Weights of a small transformer language model.
Size: 23 layers, width 448, 7 heads of 64, MLP 1792 tanh GELU.
Architecture: LayerNorm before each block, biases on query, key and value, tied embeddings.
Training: a variant of Muon for these matrices, 455M tokens, 13874 steps.
MLP neurons of a small language model. Each row is named by its layer, matrix (down: output weights) and neuron, and shows model dimensions 362-425. Each number is 50 + 12 x the weight over its row's rms, rounded and kept within 0 to 99.
A block is one neuron, or neurons of one layer that tend to fire together. After each block is what it responds to, as a language model described it from the Wikipedia text at the highest values.

L20.down144:56 58 36 51 69 33 51 47 35 59 65 45 65 61 58 66 42 41 38 73 46 64 86 40 60 62 43 47 66 43 41 25 57 52 48 47 59 66 67 48 71 65 53 40 41 66 40 52 38 59 63 52 43 61 31 49 43 51 46 48 56 49 30 41
Responds to: Phrase-end boundaries

L18.down723:42 48 45 56 57 37 23 44 32 54 55 62 52 78 66 42 50 41 53 73 50 45 65 49 41 52 49 57 41 58 44 42 60 40 33 63 50 39 54 75 42 47 50 49 41 76 55 71 46 41 55 37 54 56 55 36 63 67 51 43 51 29 48 62
L18.down1104:67 60 72 47 42 33 49 65 50 42 70 40 60 43 42 57 27 48 49 43 37 41 56 62 53 43 69 34 52 29 40 45 41 66 73 30 40 46 40 55 60 66 38 38 36 46 55 62 46 42 38 46 55 12 58 48 62 56 46 75 46 16 70 65
L18.down1166:48 84 51 47 69 47 46 45 80 52 41 50 43 23 39 25 35 35 38 47 31 50 50 58 57 52 66 56 69 58 45 38 75 30 56 58 39 51 58 58 45 59 44 32 34 38 60 69 57 46 39 52 42 45 51 57 50 37 36 75 53 43 66 50
L18.down1524:43 34 55 78 62 09 51 58 66 48 42 47 63 67 53 49 46 58 62 46 46 57 58 67 36 48 66 31 36 59 65 39 64 38 78 42 58 42 52 59 65 61 72 57 66 50 48 71 90 44 54 39 36 54 62 49 44 54 69 49 62 61 63 56
Responds to: Main verb after subject

L20.down1252:37 53 43 49 44 55 64 50 62 58 47 54 71 45 60 36 41 49 56 43 46 41 43 49 51 62 59 55 33 54 54 50 56 50 59 52 46 52 50 42 28 42 42 59 49 41 60 37 51 46 41 55 54 47 55 49 46 47 55 56 59 45 60 45
Responds to: Initial letter of names

L13.down106:42 50 57 75 43 54 42 47 41 50 37 45 34 28 36 65 51 66 63 62 46 49 51 37 44 54 64 62 45 74 48 36 46 50 45 45 57 43 35 63 45 42 38 46 47 58 48 32 50 57 77 69 60 58 60 33 32 53 56 41 53 57 38 62
L13.down214:46 50 44 44 40 37 68 64 66 75 67 50 52 54 42 49 53 63 52 62 56 50 85 53 46 43 44 37 58 54 59 49 51 77 45 30 57 37 29 53 31 55 43 32 43 56 68 66 38 32 55 66 35 46 46 50 64 49 38 40 40 42 57 60
L13.down231:38 45 46 25 44 59 54 35 38 76 31 60 54 49 63 46 61 39 54 57 67 47 69 45 42 61 51 34 48 51 49 42 65 26 45 69 42 27 57 64 62 37 63 50 50 77 67 25 58 39 55 27 43 43 26 59 42 23 55 48 19 58 70 26
L13.down474:61 45 69 68 56 59 50 52 56 48 34 57 53 38 59 60 37 39 52 53 47 42 70 46 45 52 46 54 57 55 35 36 41 63 40 45 49 67 39 45 73 40 55 27 43 48 43 63 44 31 56 50 41 40 64 46 45 45 57 37 34 66 57 54
L13.down608:36 49 39 58 68 33 44 55 49 55 73 50 32 43 45 37 35 51 47 50 45 35 59 55 70 61 48 31 54 29 39 40 55 46 78 31 28 69 48 40 40 52 70 52 40 75 53 50 80 48 40 31 69 45 58 45 51 34 57 51 47 35 64 70
L13.down958:41 66 55 62 67 52 48 63 63 70 46 44 52 41 41 59 74 56 72 73 57 69 57 42 45 51 39 55 50 53 48 60 57 64 31 26 55 52 52 57 47 51 57 78 67 38 66 57 45 71 56 49 47 55 50 33 35 39 48 43 71 40 55 37
L13.down1079:31 52 70 58 44 56 77 47 43 53 47 38 77 31 51 62 41 41 36 60 36 61 28 60 53 24 38 54 47 71 61 49 53 62 59 50 55 63 42 52 42 67 33 70 38 45 46 60 87 37 37 58 62 46 56 65 07 58 49 54 40 47 57 36
L13.down1275:55 73 61 45 40 40 38 68 42 51 58 49 39 34 64 52 53 56 40 55 69 38 70 59 30 52 59 37 42 43 60 47 42 50 53 20 23 48 57 50 52 39 48 44 34 53 48 46 47 34 43 57 62 67 54 48 66 33 61 55 30 40 44 42
L13.down1361:51 50 65 63 55 66 44 52 39 35 49 48 38 40 35 52 38 38 58 45 34 46 34 63 40 21 21 27 57 54 43 52 42 52 21 50 44 45 47 46 43 52 29 51 55 56 57 29 57 70 60 57 49 44 74 56 54 48 53 63 39 57 40 52
L13.down1381:71 52 54 66 47 27 45 47 20 55 66 51 46 43 29 49 61 46 48 39 54 67 46 75 59 55 38 55 36 45 56 55 56 34 26 56 60 43 45 56 60 53 47 48 59 55 43 52 40 58 39 45 40 69 33 36 57 73 53 59 59 70 42 67
L13.down1384:68 50 49 62 58 53 55 28 62 48 73 58 37 49 50 71 71 46 29 42 41 63 51 42 52 47 55 64 49 91 56 59 45 51 57 44 55 56 51 64 38 45 68 44 56 54 47 48 59 33 51 45 44 65 66 59 36 35 52 23 38 43 51 48
L13.down1421:43 47 51 65 50 50 39 67 21 68 67 63 28 60 48 36 42 30 60 30 53 37 40 34 49 49 45 47 38 49 19 38 69 34 55 43 56 42 53 42 63 56 60 29 45 36 58 58 69 32 71 55 49 38 51 65 70 32 51 67 69 64 58 38
L13.down1424:47 54 22 41 45 46 61 68 26 29 45 47 36 35 62 35 57 41 63 49 34 50 40 65 38 55 57 56 38 50 41 52 55 75 44 58 45 38 43 53 46 51 37 51 55 68 51 22 29 70 77 46 45 75 59 29 34 43 64 51 47 69 82 09
L13.down1561:42 18 50 40 53 36 40 38 49 61 54 33 43 51 62 44 35 50 49 31 54 61 58 44 40 65 50 43 31 44 57 62 58 72 52 39 42 35 39 35 50 47 47 64 58 62 26 46 52 58 53 43 54 61 65 51 49 63 61 45 59 68 54 48
L13.down1584:51 64 63 34 57 47 43 58 46 57 42 18 40 44 46 52 44 46 54 76 57 27 25 48 24 47 58 43 63 53 68 43 45 36 58 18 40 58 54 38 28 50 48 33 62 55 52 59 38 59 63 56 57 27 53 58 56 43 43 45 46 57 30 47
L13.down1775:58 41 54 51 47 18 71 62 43 52 54 75 72 64 63 49 51 53 31 39 43 69 36 70 43 44 47 48 70 43 65 28 57 30 62 44 71 62 62 70 49 82 37 60 47 52 49 46 45 41 63 51 61 51 47 43 38 55 50 66 43 52 46 57
Responds to: Career-phase words in biographies

L13.down7:77 65 57 63 58 42 44 72 49 47 59 33 40 55 48 51 55 49 52 42 49 54 46 56 54 64 47 72 26 66 52 41 43 54 31 45 29 42 54 53 52 66 71 41 68 40 61 48 44 40 36 53 39 46 35 33 62 48 29 38 41 63 60 48
L13.down69:53 60 27 56 64 66 40 41 36 57 59 54 52 42 62 42 66 44 48 11 59 44 47 50 64 60 59 64 42 28 63 46 60 64 44 61 71 32 41 49 65 37 12 52 50 42 46 42 60 39 42 41 26 64 55 44 21 64 32 52 64 45 67 48
L13.down211:57 52 16 60 37 45 64 48 29 47 28 55 36 43 51 63 46 52 61 61 40 63 45 52 52 41 54 43 49 69 63 64 46 61 58 68 56 57 63 51 67 55 56 44 70 73 40 66 37 39 48 52 45 40 39 37 44 63 41 21 69 61 55 21
L13.down365:67 52 73 43 55 40 56 63 44 52 72 53 50 42 45 55 54 54 47 58 66 47 59 80 42 56 63 26 62 63 55 40 57 50 56 42 35 59 61 66 79 76 31 54 55 58 49 38 34 60 44 85 39 45 68 48 55 53 68 36 38 34 50 28
L13.down513:58 98 42 38 43 49 58 43 80 52 67 55 50 30 50 46 44 83 32 45 38 56 30 52 56 51 41 51 41 57 79 41 35 63 47 52 40 51 42 24 27 51 29 54 41 51 38 74 40 66 63 44 47 31 53 56 47 44 42 34 41 73 57 39
L13.down731:79 49 52 73 71 54 49 61 45 37 39 52 62 52 31 43 48 50 32 66 45 47 56 39 39 38 33 53 77 63 69 62 44 51 53 57 33 53 43 69 59 48 55 65 49 43 70 66 56 67 63 28 51 55 41 39 41 46 43 64 30 47 37 58
L13.down770:46 65 44 58 57 55 38 38 30 56 38 46 59 38 48 73 47 31 34 49 47 36 45 40 60 60 70 61 47 55 43 45 38 53 62 23 34 43 43 38 42 55 48 45 55 64 24 50 54 36 33 63 58 49 51 49 75 37 52 30 74 47 32 44
L13.down776:59 55 35 57 41 41 29 67 52 41 33 16 60 45 31 50 65 25 54 43 46 52 45 47 47 43 63 54 37 57 60 58 50 30 50 75 35 45 50 47 49 42 43 34 45 42 40 60 30 45 39 58 47 23 72 28 20 53 46 52 56 45 65 60
L13.down797:51 34 30 55 49 46 61 53 48 44 40 44 51 52 51 58 37 44 47 52 27 63 38 60 40 52 61 41 42 68 68 27 49 43 56 50 46 51 60 51 42 36 55 59 51 48 39 74 57 41 40 88 64 39 42 53 59 63 46 56 51 56 60 69
L13.down1037:35 56 49 45 56 64 40 78 12 51 50 49 52 44 41 57 52 34 52 60 43 42 44 46 52 63 39 46 26 44 31 38 59 68 61 43 45 23 30 39 29 51 51 48 46 22 66 48 56 56 70 60 50 50 49 28 50 61 37 58 60 54 64 56
L13.down1186:62 44 63 50 64 42 36 63 36 47 53 53 46 37 49 68 48 62 53 48 36 33 59 67 40 55 84 66 37 52 60 54 34 43 60 57 67 45 60 53 45 54 44 41 47 54 47 47 47 49 36 54 49 57 36 59 46 41 37 67 22 62 57 54
L13.down1297:54 58 48 55 47 47 56 56 41 62 33 39 42 60 30 61 33 47 43 33 42 44 52 71 62 48 49 72 46 56 31 64 69 55 56 50 48 45 50 50 48 50 55 39 46 49 63 51 45 38 58 41 64 54 39 53 51 74 39 73 59 26 64 64
L13.down1394:40 18 28 62 62 51 57 55 30 43 50 53 57 22 44 39 43 45 50 60 57 79 23 47 49 39 40 39 57 44 52 65 51 73 69 55 61 39 33 57 68 53 50 19 78 36 44 52 38 62 45 52 53 41 61 50 55 43 44 48 33 59 44 39
L13.down1652:60 39 41 50 53 25 39 37 47 28 47 65 46 05 55 53 55 48 64 50 27 43 50 45 60 64 49 36 56 38 59 34 32 66 38 46 55 54 49 45 46 57 45 54 51 44 34 51 60 69 61 63 36 43 43 63 40 55 39 38 34 38 66 64
L13.down1665:53 62 47 52 47 23 72 29 43 64 32 61 58 43 68 53 61 47 31 56 50 51 27 38 56 43 49 60 45 41 49 46 71 49 42 54 35 49 44 50 59 60 64 35 58 52 59 66 53 43 49 60 58 49 50 56 51 35 52 48 46 49 57 56
L13.down1791:60 38 50 38 64 48 42 40 58 45 47 48 51 50 49 23 51 63 50 54 55 65 41 57 55 45 38 50 64 51 46 42 50 61 62 61 37 67 49 54 49 47 49 63 20 40 51 46 40 60 35 54 55 50 49 23 43 54 24 37 47 64 72 59
Responds to: Word-initial M, K, An

L13.down9:58 63 22 67 53 49 29 50 56 56 43 47 30 76 53 26 67 37 22 31 40 49 56 34 47 54 65 57 46 56 53 75 69 32 53 45 48 56 60 60 44 76 53 47 33 55 55 48 52 67 39 42 44 41 50 62 67 73 51 47 53 43 52 45
L13.down23:45 50 59 46 63 49 26 40 58 62 55 61 20 51 69 62 50 50 28 43 38 54 44 24 64 60 40 46 48 68 45 44 33 38 67 52 33 56 56 55 54 66 48 42 34 49 47 51 70 53 45 44 54 49 56 37 67 36 40 26 67 50 95 50
L13.down148:52 47 38 57 47 40 41 41 54 76 69 49 37 49 67 56 40 10 54 64 56 47 42 41 65 25 41 39 41 37 57 72 41 51 57 56 27 32 32 35 49 60 59 58 38 41 70 58 52 55 49 59 58 51 57 59 48 46 57 40 30 39 52 41
L13.down223:59 54 46 43 58 55 57 61 48 41 44 43 53 66 47 36 36 58 58 48 50 63 33 40 68 46 40 46 56 45 69 39 40 17 58 62 51 40 40 33 48 51 41 52 59 49 38 69 41 57 45 52 60 36 54 57 58 45 61 54 53 63 52 62
L13.down656:53 50 51 18 69 47 45 48 28 44 30 52 42 37 37 42 72 47 38 33 47 46 31 46 76 70 57 23 32 28 68 63 59 37 40 51 76 41 32 47 35 60 39 53 55 57 55 35 65 54 51 39 38 61 52 54 49 68 49 44 55 56 50 45
L13.down775:50 54 32 57 47 47 62 55 56 43 41 31 44 59 53 38 63 47 52 55 55 61 45 39 61 69 51 28 52 27 49 32 44 65 53 52 56 52 66 56 47 35 41 39 52 34 56 61 74 51 38 51 59 60 54 45 49 55 40 32 58 52 71 27
L13.down802:31 43 74 41 57 56 38 64 39 68 59 38 48 66 74 22 61 58 56 64 54 40 37 47 57 25 57 36 37 52 80 30 49 28 30 65 39 28 46 35 46 36 58 23 61 77 57 51 61 33 48 52 61 26 37 45 66 34 49 52 48 69 44 65
L13.down849:52 62 57 51 62 56 57 37 47 41 36 34 55 52 44 46 68 58 51 46 24 37 66 39 45 42 79 46 34 49 72 53 54 42 45 63 53 40 58 46 31 40 46 55 57 58 49 50 42 46 57 66 47 41 55 40 50 48 32 55 25 29 78 60
L13.down1016:57 46 61 46 65 59 40 66 28 63 41 45 37 49 59 26 59 60 64 39 61 23 43 36 47 39 44 35 37 59 57 59 36 70 46 48 39 34 38 42 59 49 23 54 64 55 42 52 60 50 38 49 48 52 61 50 59 60 54 48 59 46 48 64
L13.down1059:57 48 34 42 48 47 68 54 56 46 41 50 56 63 30 41 56 50 28 49 59 48 39 27 53 28 58 60 41 35 60 39 59 38 38 31 58 51 67 41 68 46 62 61 41 46 53 55 51 36 52 66 59 55 53 49 40 42 41 37 40 46 53 63
L13.down1110:43 35 62 43 56 44 70 57 43 32 34 47 36 39 45 65 31 47 58 61 77 44 49 56 45 59 52 41 36 55 60 42 44 50 35 50 47 51 52 74 47 67 21 73 38 41 63 56 58 57 35 38 43 36 27 35 55 54 38 33 48 12 81 52
L13.down1225:79 51 40 64 56 53 49 49 53 52 52 52 44 52 13 33 67 44 57 57 26 53 45 32 70 35 43 47 58 49 54 46 60 52 51 53 60 29 33 33 34 56 35 46 61 27 51 18 47 60 40 27 63 49 55 52 82 48 47 46 43 36 60 69
L13.down1235:38 41 42 59 38 41 42 40 46 63 42 37 38 56 56 59 59 54 56 19 31 49 47 19 32 58 46 67 37 48 65 33 53 64 38 67 52 48 55 63 45 62 50 43 45 27 59 33 37 68 40 74 68 63 40 61 72 47 66 54 39 68 65 62
L13.down1314:70 51 36 44 40 34 37 63 53 61 70 65 57 41 56 53 61 53 42 70 52 55 57 51 64 64 50 49 37 45 41 51 69 47 51 52 36 63 55 27 49 54 57 53 42 59 73 46 78 52 23 45 50 35 56 76 58 46 55 49 43 48 49 63
L13.down1340:51 45 46 64 45 57 38 72 64 56 70 53 67 70 82 47 58 62 56 43 77 57 49 49 45 34 39 38 50 40 53 48 29 54 39 37 26 56 62 59 29 64 52 41 60 54 43 58 50 45 42 53 36 68 66 42 28 45 53 63 68 68 51 55
L13.down1760:24 53 28 45 44 47 36 52 60 54 66 64 55 35 60 51 58 43 45 51 52 38 55 54 54 66 40 81 37 52 59 49 73 39 53 55 47 46 24 63 30 46 52 63 57 42 56 53 65 58 57 61 48 46 40 65 53 54 36 43 52 55 57 65
Responds to: End of named phrases

L18.down560:56 43 46 54 46 46 57 38 43 63 72 41 52 61 37 41 41 66 48 64 21 43 40 55 31 33 55 54 51 60 60 49 49 35 52 56 76 57 46 60 55 64 37 63 53 32 64 69 57 75 63 55 40 62 49 33 60 47 22 39 68 51 47 52
L18.down1135:27 42 51 70 39 63 51 50 46 52 63 41 57 48 62 60 37 54 25 71 63 43 46 50 33 52 59 36 66 42 53 55 47 46 49 37 66 71 54 65 52 69 60 46 44 78 38 54 30 69 49 61 54 42 45 24 60 43 54 47 54 61 45 45
L18.down1374:70 55 44 52 35 60 49 46 43 59 58 61 27 56 49 50 32 56 67 53 45 51 30 55 56 55 33 22 59 52 48 46 26 39 52 50 42 58 60 44 49 67 35 58 58 51 53 53 44 41 47 55 54 46 39 43 73 50 54 65 40 53 50 53
L18.down1512:48 46 39 64 38 70 69 64 61 43 49 46 46 64 61 57 41 51 34 33 57 37 29 53 59 53 58 26 64 63 58 45 75 67 54 58 50 38 67 50 55 60 56 61 50 40 52 76 63 59 47 46 63 44 36 68 35 56 53 45 54 57 55 63
Responds to: Article "an" and vowel-initial pieces

L18.down947:63 50 63 38 35 71 39 50 46 49 66 34 19 73 44 38 61 52 53 49 49 65 52 32 65 55 73 56 21 46 67 55 51 51 59 49 59 41 41 49 50 40 32 44 55 50 39 38 47 58 27 42 46 67 44 38 50 41 28 46 46 62 43 52
L18.down1023:37 43 76 43 49 33 54 56 77 51 48 40 64 56 58 23 50 67 29 46 59 33 67 52 36 68 40 49 43 56 52 37 16 54 34 30 60 33 40 35 50 44 42 40 86 61 47 68 29 32 62 38 40 50 70 46 58 47 62 62 55 73 38 54
L18.down1472:56 29 38 49 64 41 39 35 55 54 56 65 50 41 64 62 33 54 49 54 24 46 61 29 63 53 43 32 53 46 36 35 48 62 53 50 31 43 43 71 34 47 41 63 53 38 47 66 54 25 55 34 45 69 51 62 50 40 56 26 52 51 33 41
L18.down1509:53 47 58 47 51 61 68 48 79 49 41 51 35 50 49 42 42 70 40 59 35 41 43 54 61 55 61 58 38 51 60 47 66 46 51 41 27 55 61 60 39 47 46 45 53 49 57 36 39 59 61 24 31 42 64 61 87 60 85 34 62 68 52 52
Responds to: Clause subject before verb

L20.down389:51 53 60 55 38 39 42 46 48 30 60 48 61 48 47 40 56 50 80 42 42 40 34 52 67 56 54 70 75 49 51 52 45 50 49 46 67 45 50 43 32 37 53 39 66 53 45 64 41 51 35 57 46 55 46 55 59 46 48 53 35 43 77 46
Responds to: Sports venues, teams, stats

L13.down19:53 49 67 45 61 46 36 59 46 38 28 52 54 66 61 62 62 42 38 51 49 49 46 57 44 50 41 47 55 33 33 53 48 63 64 59 37 74 52 38 65 39 47 70 54 43 48 28 67 79 28 46 50 56 64 54 73 42 44 52 61 55 57 82
L13.down74:53 63 49 52 53 44 39 25 39 46 55 75 36 59 37 62 59 52 43 48 51 49 46 54 71 41 56 55 49 52 55 68 45 33 59 42 48 30 52 51 32 37 34 41 61 49 62 55 47 63 50 39 71 66 52 49 72 52 42 21 32 60 48 50
L13.down83:63 46 34 58 49 64 48 47 43 39 51 66 46 58 27 35 45 53 49 55 65 44 58 55 55 56 42 44 53 61 64 54 59 49 50 39 55 63 72 55 61 59 58 55 63 37 50 43 53 65 17 39 46 41 58 45 74 55 64 41 36 73 42 46
L13.down665:60 35 60 32 40 42 37 28 37 41 60 50 33 38 67 51 41 74 54 49 43 74 52 57 61 77 40 61 47 55 64 46 78 50 46 46 50 64 18 69 36 58 36 40 68 44 42 40 31 58 50 49 46 60 53 43 32 35 53 26 52 33 56 62
L13.down870:73 65 40 48 26 60 44 43 49 64 70 36 48 60 54 56 50 65 46 55 50 57 59 38 59 52 57 62 48 28 57 40 31 75 53 75 33 66 33 70 60 56 49 49 45 50 56 47 29 61 70 61 50 56 47 47 62 56 39 54 38 41 67 62
L13.down1043:36 43 66 46 62 67 60 48 52 75 65 61 44 45 50 79 55 53 40 57 55 49 43 52 57 38 44 37 46 42 39 31 28 70 55 41 32 61 38 51 49 61 51 59 60 57 60 45 67 24 46 56 38 54 59 30 45 41 20 54 54 59 47 49
L13.down1065:64 62 49 35 53 45 52 40 48 54 52 58 18 67 72 58 47 12 46 72 53 69 51 48 30 68 42 59 60 31 69 49 32 52 39 41 46 44 39 74 66 40 45 53 69 51 56 48 55 55 51 62 67 40 34 45 54 48 41 23 38 22 44 45
L13.down1210:45 66 57 51 48 57 36 51 58 47 41 44 56 60 60 68 56 46 63 58 45 58 29 77 61 37 34 33 60 57 41 49 47 49 57 28 42 30 57 57 57 38 61 64 47 50 64 28 45 53 69 45 57 42 46 26 44 54 50 59 61 67 54 62
L13.down1239:66 47 45 53 44 55 50 47 54 59 51 39 38 76 64 67 45 53 44 60 59 53 57 44 44 43 34 40 72 44 40 49 23 63 60 42 53 42 41 51 58 51 66 51 36 60 62 43 55 58 36 65 42 61 21 39 69 39 30 60 42 64 51 47
L13.down1337:48 49 59 58 61 52 33 56 45 40 74 40 40 60 23 70 41 25 40 41 46 74 72 55 49 46 49 52 34 41 61 52 71 78 54 38 34 56 47 32 59 45 41 53 66 85 55 33 69 80 58 58 56 55 49 56 52 39 42 46 43 51 44 66
L13.down1341:46 73 57 32 52 53 47 48 57 47 39 39 57 34 50 55 38 63 41 39 46 58 45 29 52 60 60 46 44 42 53 68 53 51 59 57 27 50 49 69 50 55 50 43 63 51 64 28 47 46 63 51 61 56 53 50 40 32 80 65 58 48 59 57
L13.down1447:63 61 31 34 49 45 28 57 45 52 50 42 48 38 57 41 38 59 46 45 65 50 71 50 41 44 52 42 28 46 40 45 49 37 61 54 48 48 55 45 45 57 46 62 51 52 33 47 50 32 53 49 38 51 52 57 44 43 44 36 56 48 50 48
L13.down1635:37 63 51 48 52 85 54 40 38 31 71 50 38 51 44 44 52 43 40 38 62 47 29 71 47 55 18 37 63 51 64 31 64 59 48 42 44 56 38 76 56 60 49 52 53 41 44 55 46 76 52 39 54 49 49 50 62 24 44 35 52 56 64 56
L13.down1677:59 56 20 46 53 33 48 50 49 49 42 54 32 51 51 54 57 62 57 68 67 31 53 74 44 59 38 51 44 43 50 46 60 71 48 41 39 47 43 68 51 65 34 50 33 23 45 40 38 38 64 79 26 42 39 79 61 46 48 46 44 61 57 49
L13.down1727:56 41 50 46 56 40 53 61 27 34 47 67 43 63 45 46 49 57 35 52 37 62 46 69 58 58 44 69 56 36 60 58 52 71 56 47 31 61 31 72 56 60 54 39 54 58 36 53 49 44 39 68 49 63 57 51 36 54 58 31 39 39 46 65
L13.down1773:53 63 32 48 46 49 55 37 62 47 61 47 57 49 64 56 55 58 44 29 51 46 58 45 76 43 57 44 57 48 39 57 68 53 57 32 51 60 37 41 56 50 42 56 74 26 51 60 53 60 37 33 63 43 44 34 36 43 39 23 56 34 79 48
Responds to: Main verb after subject